Weights of a small transformer language model.
Size: MLP 2048 SwiGLU, vocabulary 48597, 129M parameters.
Architecture: untied embeddings, normalized queries and keys.
Training: a variant of Muon for these matrices, 1112M tokens, 8484 steps.
MLP neurons of a small language model. Each row is named by its layer, matrix (gate and up: input weights) and neuron, and shows model dimensions 336-399. Each number is 128 + 24 x the weight over its row's rms, rounded and kept within 0 to 255. A neuron's up and down rows have the sign that makes its largest values positive.
After each neuron's rows, "fires on" lists the tokens most often at its 100 highest values on Wikipedia text that the model never trained on; "fires after" lists the tokens most often just before its 100 highest values on Wikipedia text that the model never trained on.

L4.gate1516 [132 147 132 114 106 108 103 128 171  92 125 159 163 166 162 136 123 140  96 150 164 147 127 138 136 150 120  88 127 112 140 140 161 146 129 131  82 130 136  58 153 162  90 117 124 132 105 142 151 155 137 133  80 135  96 112 147 121 112 118 129 171 123 165]
L4.up1516 [159 130 159 150 122 141 148 148 158 153 100 111 144 130 136 112 151 106 101 109 128 100 114 148  96 116 108 112 102  87 155  77 132 132 128 136 145 120 140 118 146 109 140 131 137 177 136 147 153 129  96 131  92 118 127 130  93 131 104 134 184 145 120 164]
fires on: "2", ".", ")"
fires after: " ", "–", "loan"

L4.gate360 [111  91 126 136 117 133  90 139 153 131 140 100 116 106 112 154 159 128 119 166 105 133 153 129 132 162  83 113  85 141 137 146 134 120 140 128  98 117 151 111 131 153 124 122 113 110 143 139 146 135 115 144 138  83 124 136 108 139  95  99 162 123 150 133]
L4.up360 [129 157 122 117 126 135 143 103 160 144  83 128 166 119 119 123  85 169  97 148 120 131 107 140 120 128 116 168 103 126 148 127 121  90 120 106 111 107 163 102 107 117 130 150  94 163 114 153 160 147 137 154 140 159 153  83 148 148 113 114 117  97 126 144]
fires on: "2"
fires after: " ", "–", "-"

L4.gate1476 [127 127 171  96 172 129 122  81 120 112 116  83 144 146 138 182 157 140  97 125 138 137 164 101  94 123 145 108  75 117  70 116 133 138 111 129  94 104 111 126 131 139 139 118 141 102 161 129 119 119 133 109 165 130 120 146 147 156 144 148 130 134  91 164]
L4.up1476 [153 113 106 143  79 121  94 116 147 124  80 105 108 108 148 101 114 105 105 125 144 105  96 100 146 115 120 152 138 156 126  88 153 129  97 126 138 135 109 112 141  91 115 104  99 172 112  84 120 131 136 123 122 138 133 132 125 133  93 129 117 114 103 165]
fires on: "1", "2", ".", " a"
fires after: " ", "–"

L4.gate631 [125 125 164 138 198 156 152 154 164 134 131 147 123 148 173 111 160 185  94 132 141 143 110 119 179 105 116  50  93 123 114 114  95 147 112 120 144 149 136 138 115 108 122 136 111 124 163 160 113 114 111 113 101 112 132  83 159 137 124 111 148 143 137 162]
L4.up631 [138  83 185 108 167 145 140 133 128 131 121  89 138 119 129 113 114 151 109 156 149 145 100  92 115 167 133 119 106 163 124 129 114 161  99 156 162 145  98 137 151 110 111 147 105 140 120 145 115 107 134 124 128 132 123 105 128  75 132 162 155 104 165 161]
fires on: " July", " August", " December", " September", " March", " October"
fires after: " on", "In", " In", " in", "9", "On"

L4.gate1716 [152 161 117 120 130 127 147 130 157 135 141 156  89 180 165 135 141 126 104 135 137  92  75 117 137 103 136 162 130 118 110 118 140 144 112 137 114 111 109 146 115 114  88 105 106 150 127 150 129 128 122 159 122 106 107 135 165 139 150 125 159 115 110 143]
L4.up1716 [147 133 142 104 163 169 156 135 176 155 118 114 136 147 140 159 125 114 125 143  94 166 109 124 123 158 125 141 145 108 134 167 147 103 102 119 120 106  96 114 115 129 124 157  79 138 117 141 160  91 137 143  88 122 157 152 165 133 124  96 164  88 122 136]
fires on: " ", " |", " (", "–", "-"
fires after: " |", ";", "3", "\n"

L4.gate1238 [146 131 116 143 150 129 138 135 141 115 128  76 181 162 147 159 133 126 110 166 158 124 119 118 103  87 153  82 115  83 157 134 103 155 131 162 146 142 125 144 179 142 106 122  96 111 162 108 104 148 184 129 123 145 110 127 108 107 133 155 159 141 138 107]
L4.up1238 [176  81  98 170 133 174 128 115  61 161 165 102 121 169 105 109 142 110 191 128  94 141 121 154 109 132 164 107 133 179 165 120 117 114 146 114 147 149 108 138 136 167 126 123 116 131 154 185 129 133 133 128 104 150 114 137 115 102 166 164 126 168 140 128]
fires on: "6", "7", "5", "8", "9"
fires after: "9", "0", ".", "8", " "

L4.gate291 [104 129 123 164 115 108 160 141 140 160 123 134 129 104 157 117 151 120 120 139 114 119 156 100 120 133 114 125 130 119  70 121 146 146 102 142 105 118 123 109 143 107 163 148 152 116 104 117 156 145 124 104 166 118  84 148 102 140  92 132 208 131 139 137]
L4.up291 [125 151 144 137 103 145 123 154  93 147 142 140 165 146 195 134 153 119 148 101 124 150 153 111 138 153 155 103 106 121 128 145 126 113  97 126 158 108 115 127 174 139 144 144 163 101 159  81 180 130  88  93 110 120 142 136  86 118 135 186 110 110 147 115]
fires on: "1", "0", " ", "9", "8"
fires after: "0", " ", "9", "–", "|"

L4.gate1235 [147 150 165 124 139 105 119 161 142 131 139  79 140  77 148 123 120 137 105 131 125 134 110  96 158 134 122 130  90  84 148 128 165 149 139 131 133 121 145 106 118 121 136 160 131 152 143 104 131 132 147  97 108  99 146 149 111 121 131 167 150 170 107 136]
L4.up1235 [ 73 161 107 113 117 162 107  95 106 130 125 116 133 123 162 121 123 134 156 128 166 115 145 142 114 137 128 141 176 177 137 161 161 136 162 161 123 124 150 122 121 121 123 143  83 106 139 131 143 133 100 139 125 178 144 172 127 122  79  93 133 135 139 142]
fires on: " ", "1", "6", "8"
fires after: " |", ".", ";", " "

L4.gate281 [ 77 111 148 159 109 128 142  94 127 110  95 132 151 145 121 132 114 107 122 126 171 165 164  72 101 132 121  91 120 120  98 123 118 146 133 133 164 153 128 149 119 148  55 109 134 157  75 130  81 158 172  97 127 118 145 157 106 109 156 156 113  84 142 156]
L4.up281 [125 148 150 137 147 138 115  74 149 124 128 108 149 121 157 124 116 155 172  80 151 126 178 146 132 142 157 131 110 114  82 130 168 151  82 146 130  85 129 159 119 115 148 125 110 141 126 178 105 136 121 149 179 149 111  89 135 138 147 144 168 128 132 105]
fires on: "1", "2", "-", "7", "4", "3"
fires after: ".", "°", "0", "8", "-", "2"

L4.gate1275 [116 119 114 144 112 144 139 161 172  95 136 134 129 129  77 129 142 180 103 109 135 137 141 157 132 182 144 141 114 159 130 170 113 127 166 103 114 135 100 148 120 130 138 120 132 132 128 111 125 105 169 125 112 157 152 115 121 106  99 142 135 117 129  99]
L4.up1275 [116 132 161 150  84 153 166 108 176 138 145 176 106 120  90 144 126 126 130 144  87 111 147 133 128  95  76 125  77  89 106  87 117 156  68 152 144  97 146 142 116 114 140 160 128  73 119 122  95 124 135 145 163 137 114 116 107 121 128  79 176 104 141 134]
fires on: " "
fires after: "born", "-", ".", ",", ":"

L4.gate1698 [116 160  64 147 161 118 161 136 153 110 177 111 135 113 144 135 114  96 108 141 108  97 142 123 134 138 118 141  80 134  84 123 133 134 146  88  79 140 109 135 119 159 120 138 142 121 108 170 156 121  82 138 100 107 136 123 109 143 155 130 157 130 128 140]
L4.up1698 [138 191 104  82 138 134 105 163 159  60 178  96 125 118 110 144 141 123 114 137 153 129 126 140 134 152 152 108 129 119 143 157 127 127 126 134 117 177 159 159 118 146 102 151 153 109  67 108 127 106 154 131 155  82 108 111 140 122  84  83 111 102 120 121]
fires on: " ", " |", " one", " another"
fires after: " |"

L4.gate565 [155 144 115 144 139 108 144 132 156 142 126 123 134 144 103 121 118 115 143 114 117 148 201 130 139 166 141 168 104 127 188 119 131 159 112 120 149 143 152 141 101 129  83 165 105 129 126  93 158  81 110 128 137  92 138 108 128 131 102 148 181 144 148 124]
L4.up565 [191 116  87 140 152 152 128 121 136  96 126  85 145  60 107 106  99  93 159 125 123 112 130  80 155 144 129 140 105 117 104  97 159 120 115 109 115 152 172 115 119 153 175 140 137 173 142 126 155  99 116 100 121 102 172 104 121 118 144 151 125 119 144 136]
fires on: "2", " of", "1", " to"
fires after: " ", " ("

L4.gate855 [101 106 137 107 121  47 158 112 144 123 102 109  90 105 160  95 108 108  96 104 117 125 117 142 140 119 101 146 111 137 146 137 121  92 133 140 150 172 124 111 127 147 105 152 128 195  96 124 103 166 147 103 144  68  92 125 153 114 112 114 146  90  55 199]
L4.up855 [135 156 157 121 108 144 125 157 120 173 144 147 118 109  65 133 114  90 131 168 129 133 113 109 136 118 137 129 128 155 121 158 123 145  88  87 100 146 111  68 144  91 133 147 139 164 103 129  95 146 120 167 113 145 122 102 115 105 114  91 158 167 124 112]
fires on: "0", "1", "2", "4", ";", "9"
fires after: "2", "0", "–"

L4.gate1712 [143 163 153 140 115 114 147 173 151 102 140 111 114 137 134 146 132  83 118 165 108 105 137 135 130 155 155 102 132 123 124 141 143 152 195 127 115 126 137 112 108 133 114 150 179 119 129 112 123  88 123 155 117 101 153 135 121 103 126 127 162 165 137 124]
L4.up1712 [125 118 119 131 127 100 101 147 146 117 142 113 119 101 104 133 108 158 164 150 100  99  96 108 131 149 122 130 101 136  96  86 115 128 141 149 112 124 105  76  97 112 151 149 151 117 135 119 148 130 110 197 108 151 121 117 131  94 134 108 156 173 122  92]
fires on: "1", "2", "0", " ", "3"
fires after: " ", "-", "1", "2", ".", "4"

L4.gate1581 [ 78 152 144 115 132  77  91 104 152  95 129  61 117 124 161 107 113 138 147 131 132 115  73 141 115 141 143 146 142 117 126  87 103 125 156 109 109 116 118 146 118 107 131 115 130 103  71 115 113 131 137 107 149 122 124 129 152 167  97 102  79  91 157  97]
L4.up1581 [100 103 134  88 127 134 100 162 100 156 123 115 118 136 125  98 122 157 101 127 134 147  86 128 119 133 104  98 102 140 116 173 126 122 126 137 143 142 121 110 124  81 145 121 140 114 169 131 153  89 115 128 118 172 116 121 160 128 150  75 104 107 155  52]
fires on: " ", "0"
fires after: " |", " "

L4.gate1184 [133 106 139 133 127 168 129 141 127  97 118 127 143 182 174 126 110 132 154 144 124  60 133 134 124 137 154 122 159 140 103  78 155 136 128 106 123 147 111 137 165  96 152  94 136 134 115 134 110 122 133 134 114 135 117 130 123 142  99 136 102 133 151 142]
L4.up1184 [ 91 126 117 151 158 118 103 124 112 138 128 108 131 111 156  97 156  81 175 101 114  88  83 132 122 126 120 146  60  91 117 126 124 152 114 205 133 127 141 111 107 134 133 131 173 118 119 123 139  98 124 126 147 124 128 119 178 116 160 143 170 136 186 107]
fires on: " ", " (", " |", "1", "0"
fires after: " |", ";", " /", " "

L4.gate430 [132 123 169 153 142  99 158 130 143 103 156 125  85 117 155 146 112 150 156 122 118 120 112 117 122 117 126 122 120 103 122  96  94 123 130 152 152 149 118 151 113 102 101 105 107 128 175 115 131 141 176 156 127  66 135 162 122 112 100 129 137 100 131 118]
L4.up430 [122 107 141 113 123 149 157  87 167 198 108 145 103 113 115 130 149 124  99  90 111 116 124 149 132 147 107 100 138 111 136 106 151 128 111 154 154  74 127 132 163 145 132 122  62 115  91 116 101 129 129 145 154 112 138 115 110 115 101  98 148 142 107 140]
fires on: " "
fires after: " in", ",", "=", " January"

L4.gate1432 [128 140  90  83 138 144 137 147  84 143 104  98 113 125 128 127 108 135  92 133 104 115 142 154 113 128 122 126  98 128 157  84 106 153 156  95 103 157 154 140  81 141 103 126 147 138 120 123 112 135  91 103 125 165 147 119  83 134 156 115 157  99 100 141]
L4.up1432 [116 130 113 104  80 145 128 161  79 154  96  77 161  69 148  98 160 157 152 141 136 128 129 133 140 115 135 162 116 114 137 101 118 122 162 110 120 106 180 111 109 125  94 111 113 167 140  99 151 152  84 167 130 141 124 129 143 125 150 123 161 103  80 136]
fires on: "3", "2"
fires after: " ", " (", ".", "–", "′"

L4.gate473 [146 170 106 110 127 142 141 145 124 131 110 147 103 163 114  97 112 134  92 125 134 128 107 124 139 115 120 144  90 161 157 149 110 146 132 126 137 144 128  93 153 141  97 107  84 145 114 158 129 119 111  94 121 140 140 128 155 114 125 139 118 142 128 106]
L4.up473 [142 156 111 147 130 172 115 111  99 120 128 153 118 116 112 104 115 139 153 124  96 145  98  97 129 147 140  99  94 100 140  98  90  82 116  99 104 133 105 136 120 109 117 114 108 199  91 104 127  82 125 140 154  93 132 155 105 120 130  89 166 122 126 176]
fires on: " mi", "7", "8", "4", "5", "9"
fires after: " ", "7", "8", "9", " sq", "2"